Weights of a small GPT-style language model, trained from scratch on English Wikipedia: 12 layers, a variant of Adam for these matrices.
MLP neurons of a small language model. Each row is named by its layer, matrix (gate and up: input weights; down: output weights) and neuron, and shows model dimensions 160-415. Each number is 500 + 25 x the weight over its row's rms, rounded and kept within 0 to 999. Numbers have three digits each. A neuron's up and down rows have the sign that makes its largest values positive.
Before each neuron's rows, "fires on" lists the tokens most often at its 100 highest values on Wikipedia text that the model never trained on. A number after a token or word is its count.

fires on: "I" 43, " I" 40, " II" 8, " we" 4
L3.gate934:511447519489502498462521499484532526485516495444500492477474491532497503512510483525489513515492465489526436468519496503521509493504436494524509485521477504541470528509505518518512489486518500537528491497513499520504521473538489473519506475512485536492531511488526456527483471533479507471500479492513514492474513533555513525467553461544520534500527496498497515506530536475503476483451509455538496496497500475543473497481482482508469556504499490515451490503484515554492535531511527469501469457505525493518513510471459499502508493534510494528502536505504509509517487537499526524520471534527534487496497526472505540501520551518511510451462492474512501463514499432480476448517509489516548496490481483492469492524493502495517523476464533486496577502457506504520536528481533
L3.up934:556502510503528474488503485457549500550509455503546516519535492470465492508516480504512452514501497510496526471498486473471478483471497482541534468527522482507540494449503508461542480478482495562506518477500473520515479489523517522493533467541512484544488526528504464522505482518507492534515497529537539540531471483517526508492545503479485502500485501490538483461484504514493521506452480493479551495496469523511489542496487499518481539524498486535469513518533514483544508510482498486485519509535536462451522490487443494524506533474529533523505480518510469528520478530483527481474502482503512520530523506467495493481469492460559497482462473520465446498477498501509486512474500563513476491465501491477480525496512468520503510505471479525497531512485495500526521511528514
L3.down934:467502495507498461460493545515503469529509508486526519470484503538489472456480440448518533522517516459491489484478501540491483575492455512485549488500518487505466493484483486484500492487518485481485439476499509478460534536537477518515535459466488482478466476508511451505487484480476483542545531502476492513498487489508496536500501484503526484544499476537459490479519511497497527483536483487490449478519503493530486464471500473502520507509513503482515492523502492488480526521490514539514498542495498515519505496486539525515462482489516466475472484471454493445429517465488516528512521499496511469534450496515485452501479510512424539481478489524479517495526512517508519513528492443522509454499513461511472472511495478471513523519478516452511500507448550467517486504495499

fires on: "at" 21, "S" 14, "h" 9, "or" 7, "ir" 7, "}" 6
L4.gate484:486494502486469470502516491529473532534518515489492560500476497484525501465500513519536492478509535450556533508486472464495507488481498471495463477507486528544511504486521505476516508547515534505471486504504527466455500543518492486506445498478468527471486493502437478485503563470473494465482486534498480497519484505480497486514490524506541499485483537496543451484545480520484514500468477518498548524489502473494485517493516473528546498529533474474458520526527522497506530464494537473515512513497492507493520483528503500476490544515458511460518517536495492508502531546548505487511460461510527491444503463516483498458525504501480509500469478507532499500510478510509506497504516477537528533497444475530493470516516503456513495503477522500518554504531463498477515548524519
L4.up484:507498537525471477437542534470537508485508518480497525472471535480502534514443487507523481532512534507506469531493468492534548505506515520539557531505482478523505533501486475463514460501521509481474462536533525505511510502489552485507490479531498498522484518486502473504486498474480546496517508492503500578510476518485534475514476472518449510473543498477534538486470513501493522497464468520455537499514537522471502510519519482461498512481528493492495508497511486521525526466507468496530466533511475517505489518480443486495530508507479474503512502461514558492480526456499486524514480485542505488502493509527530486519512486497506497457515498501476477494482506526490517521454501493517484497527479487469479486481488511484475499472564487470527497481501441493540496473522492
L4.down484:495464498477518496542494487536481509483514524458454460500495499531508466495527533496524503465458485503485491519498494493471472477513486545449511449497534511545498481537509559535470494524559517529470495485457481496468500524468499530556457445466516498477504516552482525484509519506500486527461482533532526516497518510498510504513520531494503510485451541522474511527491499516512467500500503491514492496493468522487478514501494457507494493480477477495481516522492531498448525513491550495456515515464522472497543487538557506497502496544457509485494537526475502521502479473516558501533490476519486503471518514505486503476461522526533527539460512528474537491518470493509494490468509496452504493498514520543475489486542515454506482531464507534498491496565467509499489547494479

fires on: ":" 24, "-" 20, "ge" 8, "19" 7, " (" 5, "1" 5
L2.gate1145:475516517456492475497523508516474453499486492528514515502458540467506495515489509469481485478479479520501503473497479507499508508439530468488505532491468508453499489524493469504493493500508550519473478512457517516474502530461530433538470467504472479513545493495514543490528477518492510482531493488512476487469473505453504527525487538506511519505503559508530460533478519481477485504524474533494489514480525489487513499511520476505514495505441552473549477525547495506518523547535491505470469489544486512503515478498524473519516489485481522512476490522468501515484485516493560492525521531517472465525554499503501502523505457508459488481520505523505500453513485482507506542473511482518489494498486463496471539496530481543508450507455523464523460477499486483469509486515496
L2.up1145:510453493506506523476527466515478482502433502528459460475503550533502486511505524482493486463559494486486499493470472496469467499534510468508472480454517481480515498533575507475527527450549526554508487532503510496460465480494466514491505490509476498521517542518520504522506499526484459470487520455483497530492528485491476529475487549514479522528482525507510484512474496501519520476496555546506490461536516516516503440500486460500516517497474447534469559481508496495470486501471488524469520509529478531494460511537511484511537456503462483497493503528490515505489505471488504492495497507528511521509495495520518529516485485485522492523482487511564530478554496518515513516547529504497461489507509498451520434493491489464495458483530501543459501551526487498481499552506484
L2.down1145:475474534482513539492530500501509523464537464480497521515482521465525470457481524491462507540467513537473472503506505542538500511542495513481510519487485500532529482470472492505536535541464462505523504508515467456492483453518507481494538481463480499499510514463447475510503498503497490483458517463502507491474491493492501527485462589482494478509515509511503535466515516477510443505516484457528512460495500487508482515513504498491459525486469487476495514469468500468521466500530507510513478499498502507497558493501529485509496517492478459497493457483477491510489468480519460523537491504501498490487509483483509534446500531518514515512482509479462462526492473507475504487486505509505538494508513508544549506513462515516485558485525502493540509457487534534519489474539498

fires on: " can" 39, " addition" 9, " may" 7, " It" 6
L4.gate714:484509513511521506476503478492543489468527473518468457473484498532497502515484506488489491478549468470499484471486493525492498477527488481488504500469456484537511522529533556484497459504487482512496530471515481494462518476507537440491514509499502485510498505506534517498477449454470506470547502485516486469486546525488470494489536507485474487493511522542504507476491484531515522515467497514499493478510458529516486499511510506480522498495490437506498491525513491500511486499503560525515531425508513568539509499469555499495497500479538469472507467483509505538509497467496458487515495534487488503512447470479487478514490528487501478497506508524523477553517444519489488471490500491498465500503484517532570521484514484509473506506492488469439488473501484549522487522480548
L4.up714:463455495546543520482521509455489478530442519494447503491542531481527505475455510489490528508476484494531486498480493513509496473521500522456497511480511494529524522528513531501526500502542500528525524452483520484482487523520533535512544495514532493492450503474509563474489475471469505494514479523480517490546554491493486464486470478507527458496490568490506489501518519543468469510512509453487485507481512480499531471494492531541441475489494465544452500497513490491552535495545489507475517471471513566488472492493477553518533498493490509480472500507436521487500506515513481501480479526527491537533479493475491476518488506545492527478459476500524548516470554509486462524533519532472468451471491503512511498500481474526492491485505480490478496524469536495506502474453486
L4.down714:548486551452451499521482505527456507503505493538514481513500450536466492499496498494483469508497507542531538520463513464524511545504507505466501524480510522482524463482504516497486491501481440497484480506510485534535507436515498501514455478511503489509491499506529498500510490492505486501516523486479500543423421538509474519493505524504470528508483461506531529501497475476486560490504517480488475499559499524508490543504472486466517517503529510493499499519448520529485506486457511500524505513469495468542495523521527490494488496513477554498473509527535467479494495450477515513488486490474534494509491519521512505503504458470529469529506510516481471479465496484507541490513473540491506532511504473478477464533484495502516504477497483500539451497546498517497529514512489

fires on: "o" 85, " American" 6
L3.gate832:538476552504505514496481459492495484518489522473463476514491490464502472527524506554493452502488491505487507494482531515520509549466452509521490491476487467498500458519469494483490514521527539512492538481501478542505513507529500493493508555510534469514497423489500477487488496520506476515501506524557503541484500481545491577473498528469481527528497520537456514505542528520508498506488481505516504477470495511503511500501528481508528490455474474511492528488533515476515483533508536491483456511438497531522518521485482509543485502535500484482466478493495536506561497477480513544478498470499467524506492430471470503490497490454508513522508511492523545490506521455513501472514458501536491470566504515421498533446504495484499471502490500483527474502482557511500543450446471
L3.up832:484543529547493507493485493489491482496457502483508493485517462479482476476502560517494503508515553449453496518456535545490508557504481466444515521479515539508497472542479511514479488467554471540476503489507497525511511506508551494483421503561533498484521481504500506518489497501477488485465496478499534486487466489502471508510472474507502517471494473484467544503498452520506520478554478503512501535526467492487528474514480526444528527470459504513515440488503460494558522514520513501490491503493510521468496468527482474459470523541514473512496499507500529525509495532537481540525491511517441532460482507489529507489501493514496507533483481525498504510533480498527522512475525460545533510524520466486487469493492506491452479471515516475479484477484525525462452495537497
L3.down832:513518395428484536515520524481493520514490534491526492503487479528466519552505510468542514529472504546517514499505471488494466451484505505532514471522497547480508489511484491472535511511516513477509499506528510496517544493457481489524510475436513468521512545476502526495510502481517501502498515480487509535546511534489499496526536538489474485522538474488464507486493534494425495509507511537526486455470535519496523490525509512533507512552529501482492490489473500504495498504484495497466475507495499527504527533526489528484546530488488496528548523500498485455485490509488518501533534478489484459510502472545511523500514508538508473479503497472459451507493493520494488514505489561468454502441531503520536509520498482525513501488493514503533545466495468452485513496510540

fires on: " (" 18, " I" 14, " [" 13, " II" 10, "'s" 10, "'" 7
L3.gate68:480457505499539459512499518523553497489493526518469496474522465488458503488515506505500515540498533464472477466533490511488509520544506500500478497519498499504518511476525481552511482483486465538501508529482433444517508469515508516461548505481451493536524495480455493502468512483481555504580510516498517528506526503451507481485576519503517474502518485505492512478481497478515519489486509446530555497478462495494497476489521505515481502524522504461526516465500537542484513484495496515535454496499515490451536493530472505524499477480505508527512484499499487466514496473509498512461487512479517478521521501500517506499450519526479508514487489497532476499497539457487465507455481490466520510495463488493519487493470491536487493488512561554504515504518538503499509541494499
L3.up68:507468483509517505487510508498525462557532476504464485511538495495502477474500493513541501505473458509547522529508498489492444496485468502471501499506502519475478485490488492513506505474467465521491539516463475501544505514484491499510487497481474509463490526477486513442482548499486505515507479488452513522506499498512521517479516507483503503455486527466475496510535499508514516446506509462530564494484520518544492514451522482508489532464481493501492513499498539536471491501527459508474485495484503522509469478508506498500505537549499513496500514486458497462495507488480498497504473473505508475477536523508468506505500481529526496513535509429503484523516518485532466489477493494478502477532521456494516489501499508488482492486503464495501535484540547533519439535542533
L3.down68:470517501492473463443479496472508526516483550497552498518444512510492456507475502452525540518540519497501473496547472513495488499483474546476570493524491504518499469498513576507513548507473494458487482451542453495526526534524520493511514546478495492489501481474514500499491488488511464480484458504534510496509475482527523493492473498464520486501499495521458486509497483504498481532477517497491425480522494557491478464489472501479509500518468486537511512502485501510481503505501506527517500509537521480544449473515516521492456463505521489473484531532500500499512494490464458492474498513515495501553471519472493510524480455478492502498511493531515500461529482452508558481532496486517530499503473516481519475483518517516494564504502529483502521494475495475474533500495484

fires on: "t" 14, "p" 11, "re" 8, "ta" 7, "as" 6, "n" 5
L2.gate865:478505479481472539508536514479468510465535529531510487440486553517509485484470456473510461536505521474447516507514528503495516472447484499533511519521485455511515489532511527476492483463498507482502474494497493484524490498455504495463535468460484505538506492477484516501478511493482542483509474486487465518486435471479501457512492524501510481492524515460526506474491535478479475543503537481497501500486486495480504519517491453517502457519476527495491517504489505526464535491509478548488464500536497536511483467497479519519527498486493514516502496502545457533440462541484541481447509564525492474512496475500510470479492484464542470497519480509514522516531521467509493480473500475531476529487504478498503515517493507496502507505514554561469504489476485491491496497485499
L2.up865:523477482513506483483481451520505513510454511492529483495461517461546526506509476467474524518489494498479480453447505534498499510467540505478473499507495478494523515517505503489493535463433481494436523505496493508500504509508474521516512494477534496469526499492480547488444501462531494546518530458483489534478515496495525521479508527524490477518496491504508516504534486514524533486503497536435522523502490474482502503501490507461510461509484476502544510504524482507458491551493535520499492510478490527497495497536535511546477462472521534491520543466511523488492524531541493465521442523476509496522469506551509484532514470438505539510502530475500539450484528489478514543516454524469505495547508531483465494524475528479532486514461508541501502508474519561475469435457487
L2.down865:494505492478528521494514485489496489471489504520518476500471465508485508521485505520493463518549501511510544486517489532486517522456495541544462479539522492513505490478478493497495519547541470506529475498527514526480488499519495484511498486538462489498478516448482459537506515529473486458520470548512581522485488485469483466502498453553508508484449519513497499499494522477467479492497498459598511495497476493492504516479546476490479523430521482519464520483505513496492527482564490540505485487556491484484529534466464517473514504493479446528481490547548457486502487511513507517474521526484489494482480506511495474507487516508466509507534485476503443593486475514483494473524529504528501526512473462476489509476455480525464526493501517473455500553504500491528573546473522

fires on: "a" 28, "us" 7, "en" 7, "v" 6, "an" 6, "i" 5
L4.gate1215:527515509465507541523502497490508486507515542506487542493513505481492522518549494497490491504512495517521462477499506507526462488486506455490485493519503463525485507510502523471494501509519488473468483508533490454565522506554482448508452478509524514512524505472468512521531484534462476502489476446521459509495481483480496485535564560516554514487526471505467480481502480505517504494493514475468503498492500480492483461491493478494514474505450457450483526520538491477484514488474459463490474487514464528492485520503515541508508460496515474510519512521438465513552493480536487516489460520508476520500484437488468488499545490450457523475477507536484537492495480475473483522476540530523483535520517453488481535531490495538536505464527525530462513521501497504487488516510503
L4.up1215:505471499489535524486536524490538520465456551503481490530507525480492527499511512495486469517468491536526503513498465540486534530484508524479532531519420531488533498470498539474480534507493542546469515519495477488546544496493535490534523508487482543527485502499457502500548542499521473552500471537528480566488544472485496502493496468477515547498542485507488524470512528534497503486497475509514470492506510522526513479520504534474463504498487493488514489493521465526510509511433438484483494506492532450484504517551504507522530462491530512553540488477501518497508475445502486475519500532458491517539494456455507470506509493511492563522543491485491506515497500472499517482468486458543516519473510473521467508476502466472477478535494483470524486495459506518458495501492469
L4.down1215:497478503524494517520530470529504439493527494453502500494438482536498476451506481470498554491527556475503502469482489467506489488471471483503475492485544497502499512578518527512495487502483458509518487512470515494499485498498493539474530462498500482526535534507485532460471459494489509455465492526466525480527500506505516504481467472502529490473503514511498469496469508445485500524521502505524452482525517480517504534492489485498513485525465484513470476513489524487439544500501498475530515521465489529462552474492520510464467533485450519495471471537494489492468527497497492563475507449466483483464520545550467511474519513530471482499528509472521507523487497535501489494489498545510496463481509529482485484493496497505516469494510512515507534507529518484493532516503436

fires on: "o" 16, " brother" 11, " son" 11, "ski" 10, " name" 7, " sister" 6
L4.gate473:513537474461458526484518503497522501507484487475497507464510490476506482531468485489513494526465503481530553508561531506531530455518495498491491530503467529489546482493485515484516463530517490531470491482468493458469447508488498497525557498535501497488520475486482495487506525495475527518469422468518517458487511518449503499466530485501489487479471495549478488516511504471512511469546515496513508595444508469453500458508506522451491512494502504538457563491425514467495522460491498436467495507465485513460511554520469486491494525521507488524496516481488511535538470482523467559501468511482514477505538457499479540500500489500506560508506485533499490475484509442524537476459495491528491467498477511517494520513488521494493530447500497515497553481495519491493468519543514
L4.up473:483497518467465530481472499474527461519486512498508453508495453477497477527456501500430502486482461499504505492503555541498528494511486479477473443541512464524483527508468479528517486499463510492510494522524504495519495429506509555492497490512550528501505473528503526542509523505491462470536517457529524507491487449524503497528501507526500505502497490501482510502444465491526478472491476472464470455487484483492471492487489508486511524454484490531517496479532456506550519490469470461530485464484513514499465502531471502496505463533472457520535510483515497567574529478488500472529462548488502501513473500472480482507528530500492532516498489505488547532498505469517506471494524513525485546502504507478467470520469526520484510462475524497508478462467541542477510501513502
L4.down473:536506442519570477470507486503483499544525503471508487492510508580531531495499456491507458481465491502501460459506480496493516504529512478541530461478490506501520479475506517459436508489524504484480468495504502549518466557508496539517517497501470466441499536520471482443516476500517475521520458510504461467472521507524525550516476494518484484514504511482474512471552508497486531492540504561522497498521480463529482468501491503468499471521520525500434543523496553493489512534521477498504480521537472490501522487489508505519477507450494480511543528497527526469450517555462511479497542488506534474493485493482494488518483468551464516511498485511516472525488501511512512504495479526505483442517490493509537528538488435522491472490448513502489514519546496457478490518494465

fires on: " own" 20, " debut" 9, " company" 8, " str" 5, "ri" 5, " adv" 5
L3.gate1111:493490503497493481520471482480547495492552508485463429460478533563535512507477515531476484484517499531494536504492508551520559525516478477506497498520491492498515492547465521514498461459498547461488489511488437517493474532487501511453484551463531481529448481502500481492534510499556495493503477524506491493493526476459446495503492523493496514503488521521485514519524532466500517514526443520548501514475474501484516519512533510498447535503481465478484502466545526502517481453521499474474487480498504515456490480487502535483542482511492522486488496487529510522498542488525486460477503485475492520505460506494496503525490546517461492484513543533520484489517477499517516468500526477489523517506489538541494488487538508509528529449498511475463525501487522532508547547521457
L3.up1111:514512504489472446472485490498510469518526526462490486499512533505530480514502463542489540530531517465540515509507489498478519496531503505498477478484539486555523480518499526506529469478499470532505481478538502486479556472485546524508510460472534468461504498495479463518493511475498501527494484479484475515441481459528465465546491553471538518537476535466532517519467527468501502494514463526520518540511469508499503540477523485494479520493473494527409545515501520514507481488525520504501470463518462509462504530471522540508506516520494516487501514475506479480487480504480475522473496473508543541503526478497471527479518461472513567462533481490529484500487490476464521506526491534482505466519408493533470529493494529512456531532550518484480526488493494490504526480514472
L3.down1111:470454496493532509507470495487496505521526520494506523474509465478477515493503536505471477478456499484497459547504503490525486465495472508461516533506494469517547512502527518480478509495505464505479492486515485512464503501490494495517521531502459526513505458515468494498493457512472491487464511436494539481574528491491518500475511506530526495512517499472469477523495526511495524520500527520470502514464483514485528508520517524476537450495528470482520420488536477460501464526495539477466507527511505499501507453484560476508501492498488510503568427486466491499508485494513572497522532517495478504507508485470509467491464514499487488516515526506520550444521525491575525477542515504529516553536537497497545475462516461488516480511487466480528486444455495546521452458518520

fires on: " other" 41, " Other" 7, " American" 5, "abor" 4
L2.gate900:485502539516515534573478496490483454466489507489466518554471476475520519528469510487506510506481467522469469471508438499451474483466475494499524484442503441512537497443470526508529470464459503500501553466470512507521500489522462434513519503516516483471519513526467486504470483503535492506521489472514479462502524491472492515526549538499489494515536471499497528496530507500539487529527453503493464506475514460475515501471488501532513481511479475474538492465463482486502474509490482474462514497519524542460493523475513507498477494484491549479508503503492503497502543499497466495537494505457506539514450479535505458465502526471507488467539529487523511545446533506529550491496501475513505502530466513473521512450501460457507492479477514447480530487510533521495562455490501
L2.up900:481539536549463509478502514468514507510446477462499481497506476502498469499471508520540490459484510497472512447517485504502500520538479511560506475472528513525482480521512507476497512500537497519502534496454492550459535517496491475526504507523453524471400499499531516539508511511523485484522482520529521509450499524513504500519503522508469507498481456491513488504518496559521498506482492518479507512523490496516446496519465500510432511438483500507513512500473493509495488469535518459524533513492481512475445494466505504504459498523506506506482502510549515541452479471496493519496540500463511525478497505522540511494501517488518525509517521440500457524509487483490470531493457536453530505501488514481498523533471492498503513500487517493476515470483491554525528518542485
L2.down900:505506438474539552554519463465504519506505554540517487496475532496485539533473498486512541527509501530533499532514498497529510503444501484471507492495491468485491481514523483533458472490512495494486517530506534479538496508469477495501495493486524512506516467475467472528506496467494515501508464477506467456490476495442508503480550497472582496538530457501458528502500484471505536527529503475495500530497521532527537490512499542493566482516470525482520454483485493495487513505511474477437494482534525511486496509477526529484512468514492462508534517511475493495515466503485537508514526513477531490540494503473471494468508494517478473524484521549480526490478497457529455475504506461514481537467541494525530477477505542496464487488522500489479445468528507519489513489475496

fires on: "o" 45, "en" 7, "er" 5, "mer" 4, "og" 4
L4.gate785:484517484495495542497488502493485468525491540456518529495492507494484471483523513540421500533477480578519472513497506492509522507527460469503498531493533525511520514516506499540533479522501511493463535501511449533525532480520527476489525508498449494535481462529507505496515546486464504483487492485529542484479501506483500518546473494476520508503512501487498452490485502495506514475501448492506509486518514483476549507492542469530479469519499466470474481500476506473506532531439528511484518481471502501461534520489505509544537487550503502492494481496522539578490511500496485474506478492518496466499545532490523480508520515542497484497501529472507507499488471439518473472498459471494550519484556481456482563490498437525513506501480504487470519472481519501513452530510543
L4.up785:488495535443504533540490521484488491486480516472455506491486421536507457511476479502475530520527527508531471521467482535532519498496564490476523499488495501507525484526496527536555509473524491471471494483484521493529529496480496454473470498546488548505507494501508514477485500518480504512515501503472510517521496486491458521494530482518505505514508498523447529506555442480539516496528489482513509521516530453463506492462521500499496541484500516508496494488444475502548478495519505516501521475505480479493455523521499512504532484523471483532525515482518488511487517459512526513538469487524528532463460481496454503505535505486549498453521476503515496550496496473502499520483436529529480539512543484490509485551513470460519476500518478486477543501512498505512498519479481
L4.down785:515485515482480502475494486499481506518561505527519444531516502471511547508500497498530485504489505551486513511488528462508465502494474503502473468498529529496518477505470507476489493544457523496541475526518481511479503487474502505498518447468506517501496542525466490499499449472512524491499495528488501494508488473490528510511471545520533471492504495541560465510504492471461501487521531478474486493512479484466515542516481489537495446511506430522495487499521550560484503516510502520484466524504500528547538507471528551501544503442484536489476525551514487465515484530452473460480504531509462471522532514500527515497515494494500476497530527489470475475493495485512479484520535481433494503478495453457520503512530472507485501483503475506534508501521519465447489469486493

fires on: " the" 32, ";" 20, "t" 16, "th" 6, "p" 6
L2.gate447:436535518464518527519535480509472486503493472499521484484454530467514514438451512518490494496495514453451476493425497477509482462522477444507519486476485492500478482490536513473518490490487535486477500500469464491507479493526502484528542500524536495468526523467519482531501468479496531458478516448471513549502466449529530517491514506530471462522500491505513511497493485523554492501527509526508482452476479527437522505568485478515487498444489478457499439511496492512519507524496482498512477512464488518494456443512530503500479524491477534472514493537504490530522534514443485493510520494464511500447501499513553511464469486488519502510507520501516469514477490478490499530465496510523451507515511490531523508495472514510500544505501521508504496488496502507499483464514524
L2.up447:487536518506478456455516498544515524498484511479546493515489485452485500508494472496516553528492489531473483538450495490439478468453495489492478510517484559485507502489525465481555507519501476538488497488475505520514505537532540547520503540490482511485505488551480528548509512498492515483485539461483466542554483530479516512448519482468491478471449541489488509513465576511489481536465483512506498524553543491469497543523516535532517496493456435487521495544470530496485512546541491506543522516498494523500507528462512491546466523481490524494460518504506512470448560528500482519509476478454501476517482446477514524476467518491520527499500503464489532489530514492494493550493518483487430523526476487486496516494492516516497485501464481503504491491462484475519519520524459
L2.down447:511484489517493478493490510529508497498513508496499478474556530519560514517554513512467482436478515480475496444526508500515487495488482515480524486517548490482509497489473488515471460536520482517513466528487504485454444489525459503505508523533477519490465454497517490500527529511536459554540467504499518471535504475486490481513505481521484494531555463514542499515455465481469483481513519443509508489462513498556508516475544525494463534502465545498469522488487507469513518495482517517475504483523526522513484498547480570523496487502516515496519473465526493503510481481526480531481486520477505490499485536460478492477507504460471496556489487505482520487489459503461552484522482478482548492480486521484524513449480494494510517487515510472482508515496496563478524481507536

fires on: "h" 24, " =" 9, "er" 8, "ir" 7, "s" 6, "at" 6
L3.gate269:509490495517503490490494517526495522539542496462482540500471466469474492508526491522515474506489462515457474465487476500550527465501495515499493445530538478451530497534550499503516523544511477502479473481502535475470486497501523530506505494464474486486511487507527458485517508493499508512463520539479463467530501503478543498480500493498497494444507533491496471501499514514489460498466445467519534491500520491506512482553532527514534477523507491500487478509520480467477530559506510446512482549528477482467522535495509525529509515503468499529495545510501528497472519542542481513491448448481503473530485518482505490499471520449519528486551493495532545462501521473479497481530488545527507506494416496490486482488502488490466508551519500476507517483522469438495470459488539
L3.up269:519497494503549432548480520529495531435510533560523497468512500502484497470438516507492512512543522452504503528485508501517459481516506526468506471486478528494471467479544531469526508506532515532530474477497535473481468531505467549493509456518492534510494511511490504519466498499461515513522493511527496478514528475509535534465514492469468511518518504481505524475480447515516503538491577476477514510526475533522492475488512470501527515531496490490492521516485479498508520565472481536536539433519501523559534518487481494507510488490485495470507487487499506472462500490491475531454457574529497512499465480517532490525492489492497535520493490452492454483472512483509503492508503491494534450497533504521467559491452503480453445518481491508503516505480454516499481500490501
L3.down269:507479472488506512503521476496434485529475530524471521488486506473480484493548485474528482533475471484517466502488491507515509470510495499503474542518485493487528511519451500539519503510476458521492509472471486526501499463487502460554456486512451481486465514518455483507507520516576475501497477543503529525476505523461511506497495500536471493460546531475494484530484500526440479475499462531529506502470496499460516502529510515481516509529480469522475516525509509519474528476525504495475492499449523508470503546506488522482522479550508505508487507499426496497532482468448489544523516478515509494482531563491514504476474489454494485514503518542500509531526508507521512508493503458507533527479429541481479512505482489513522506500456496462488516459476496539514508531492515

fires on: "en" 32, "u" 31, "ou" 9, "ec" 4
L3.gate1142:495568488522499505482491502456527498578519522504526530501503505502496524505536543507482513504505507495523502525488513549463482531484509467510501532521491510500453456498486446511490468534540509474460493523533536472520520473492533476467489484498477549503519459515497523493509501554474494454503512523526487492461487475503478515564494514490500507528490543485523481487498510514506489448497526521499541471544509525523494490536490467559485465528478524485502486516469508526539505477488486483525455570481502485498539473461523525523515484500489484498490504499481530475516498510529503512470478504496505489516500513507549518486492503516543541506498460477547502494517481442480504478481482516481493498530497465471494505511467509509534490501492526475501545495561488528512484528513494
L3.up1142:524510462507462506506508473491460550546542483533449490432515468490504493562553496487496465504526514489516477505508481486533495481505537509475506489493533504480505499504511495452539554510526534493471523512536484485486520511502500570513538499498474513491485480523539519532509477501478490505474503488496496525490470503542463484536523459490475462471530524444504479528528493564466494510516519503520482475500511509510497481472501453531458515447453462500458491498489519520506476458517482490529484474499451478490467482511518482473537514483488501480477501463486504437455486531527488511525482456445470492494479487460503490527463466493490523503511498513467517499508490428521469503479518492480487503496480449501474433525488522521523478511508457449486525453493509495501470490512454
L3.down1142:493470553492519481492497492520484501471488493473497446547496495493500550460467462567496511486500498475482476552481496507450516526482471472514517480495488526487529537502476499468494481465483475466506496476478509513479495485511489484489498531550526480508488534482483444509474487481502455510483511489563530479505540505464510499473481502516471492519491463535449536494515505468507505470484488489499472478469494466448516501485496533492533468518498436512500505512522478495484493453467485471462499472518493492523483545536535485522470462483512494513484483494493547521504494476461459538501505505481493467508505529505439469484536500512495494510499514495493480492497518518508557516526506525493497522538466522505496526486525495514484499485499523483497475551496509495542506504525516

fires on: "i" 13, "'" 9, " n" 9, "h" 8, "'s" 7, "on" 7
L3.gate208:525485466484521479532516508506482517494462497514504532471517448514476500444522464499512524502496524484519499508495520522499515514536484521541514488464489476508481487473487522525427489515509506504507494498463508493515515511513493467499463487470438543510479499483498543497475530464491497485526516483497499467469498512514562497518569485481512505509484501487507483477512489446508504517479508525506497516479472466503518458492521495495469492507539470523497514503501536581523490472476475476468471451548486529527512510505497465511531493493551550520562504503507510455526501511513514527511545491493509498530509506469450530505475519461498478491515476508502514498512543502494481459498509521485495496474479514525550488495481524525486505541487539490493503481518506476488523478473460
L3.up208:538521505452525474460531452481490521523551520528526467492491514506548559503512461509531517534482507498502480503473506446510515468496520526547530480485521501500501506501532486542545489492490478511527511471509522516512538493484489511500560514537489498461541494517513495473490529449471492507507532522474468524530498504487548486486516453520545519477503538508529522514509468477488493499426525453553547481518462498576502521504463454523505478516489479512507540519526504515480527503475478479508537502521524488529465518469507482526532508514516478521477528441476516457451486500486497459491505490510527485527478475471449484507489461484532491500524526511523485467534521505481532507487497469482517530487480526524500483492445489498493440472518502484515500488499506488519494490494466
L3.down208:500530504523497493497496484525510518512536511459526500487526500511443502509414455510463463516510543521504512505475476515528481515505479526513501500529450497476429477506431519448516532491520469477504478541523492496499524507507450518489470473522504505537434504491531522545514486522504437496475485519489506489511502500490470525471512522486481501497466476533484497521507496532500499513525492499470472490464530526466445525540513482486472508564518440489482433477481504466509509516481496544488457480514493507455494478515515514524459489469489524454527522458525483492481481534508494492539542538468496552503533484518488496524495495508492531493541487507481545513481453555506474495529542493526517466496499479512497556534518464513498512494497485539499528502487507491494458497478506

fires on: "en" 35, "an" 12, "u" 10, "e" 10, "a" 7, "o" 6
L3.gate261:532506495489522548561470546502544456572507520503475502505493467497467509511473543488534491548529527492537508562499515519479523512512485497500486517507501511508474483512471515475529489471494535525487505540508466498549546502518503454517524501560464531550494472499472523493506471494496461512490512467472503527491518525492494465472530508515481513502510505463514472491519494519512497479494498517494531504481523445470482524469498510477468506507476496506522445573493466516478509526494439497497554499529504447511526483492466487489554543484505524514503547495508473498497520517521506540494500476497483495484520446511498466447480522517508549532541557499504518489505470446461547494487471479467507523472519495523522471500448492502490460507466519512455491535490490507506497523520537
L3.up261:483464473497526462473518471514536506484454534510537485461486495559467496488485517486514503547484540489505468474474512471494527522470439547464510511535481487507484458564494501482539503453512491516484540507498499525507480473518501505500506491494481544461539472502523502546535475543476487466461465499473483530483524499501519544539529489477481495503478473543511510513501473518471481563494504526508502496520496463489494510519518496480465557483512502478493513490493517480474495521509462487568525502494495475513507456540481466514509545507485513571503521523509468481479492498522467462509502533507486501482508508463505485501473576469536532464507506461473494509538478469491517483513485499486468536497527517503478505523497510469513499504481478502497486510476508516541487496505535
L3.down261:512476526512471548494502460471459475490521529501484498507520534483475493466522506496487498538479450511469492519492551528535499472469503513540515495470507494521529511498472490517520497485486490462518500505505517498480503498462537496485496471584495521547485539491489495502489517484493518535527487507483500486484484501488453490499491497512482528494502478480490503520512546466533489507507493487490464487508510518466525526532522526533536483564514503485521496532479531469551496458480475482501486463474507473471506524460536490471469455473493492464501487521470524510480487476487483495492508478452495479478488511498459471446544506490477465506541498529549486484524513525534525491493477514523505490516477524539540468520511508493421500443555515494488499502511493508520526463525475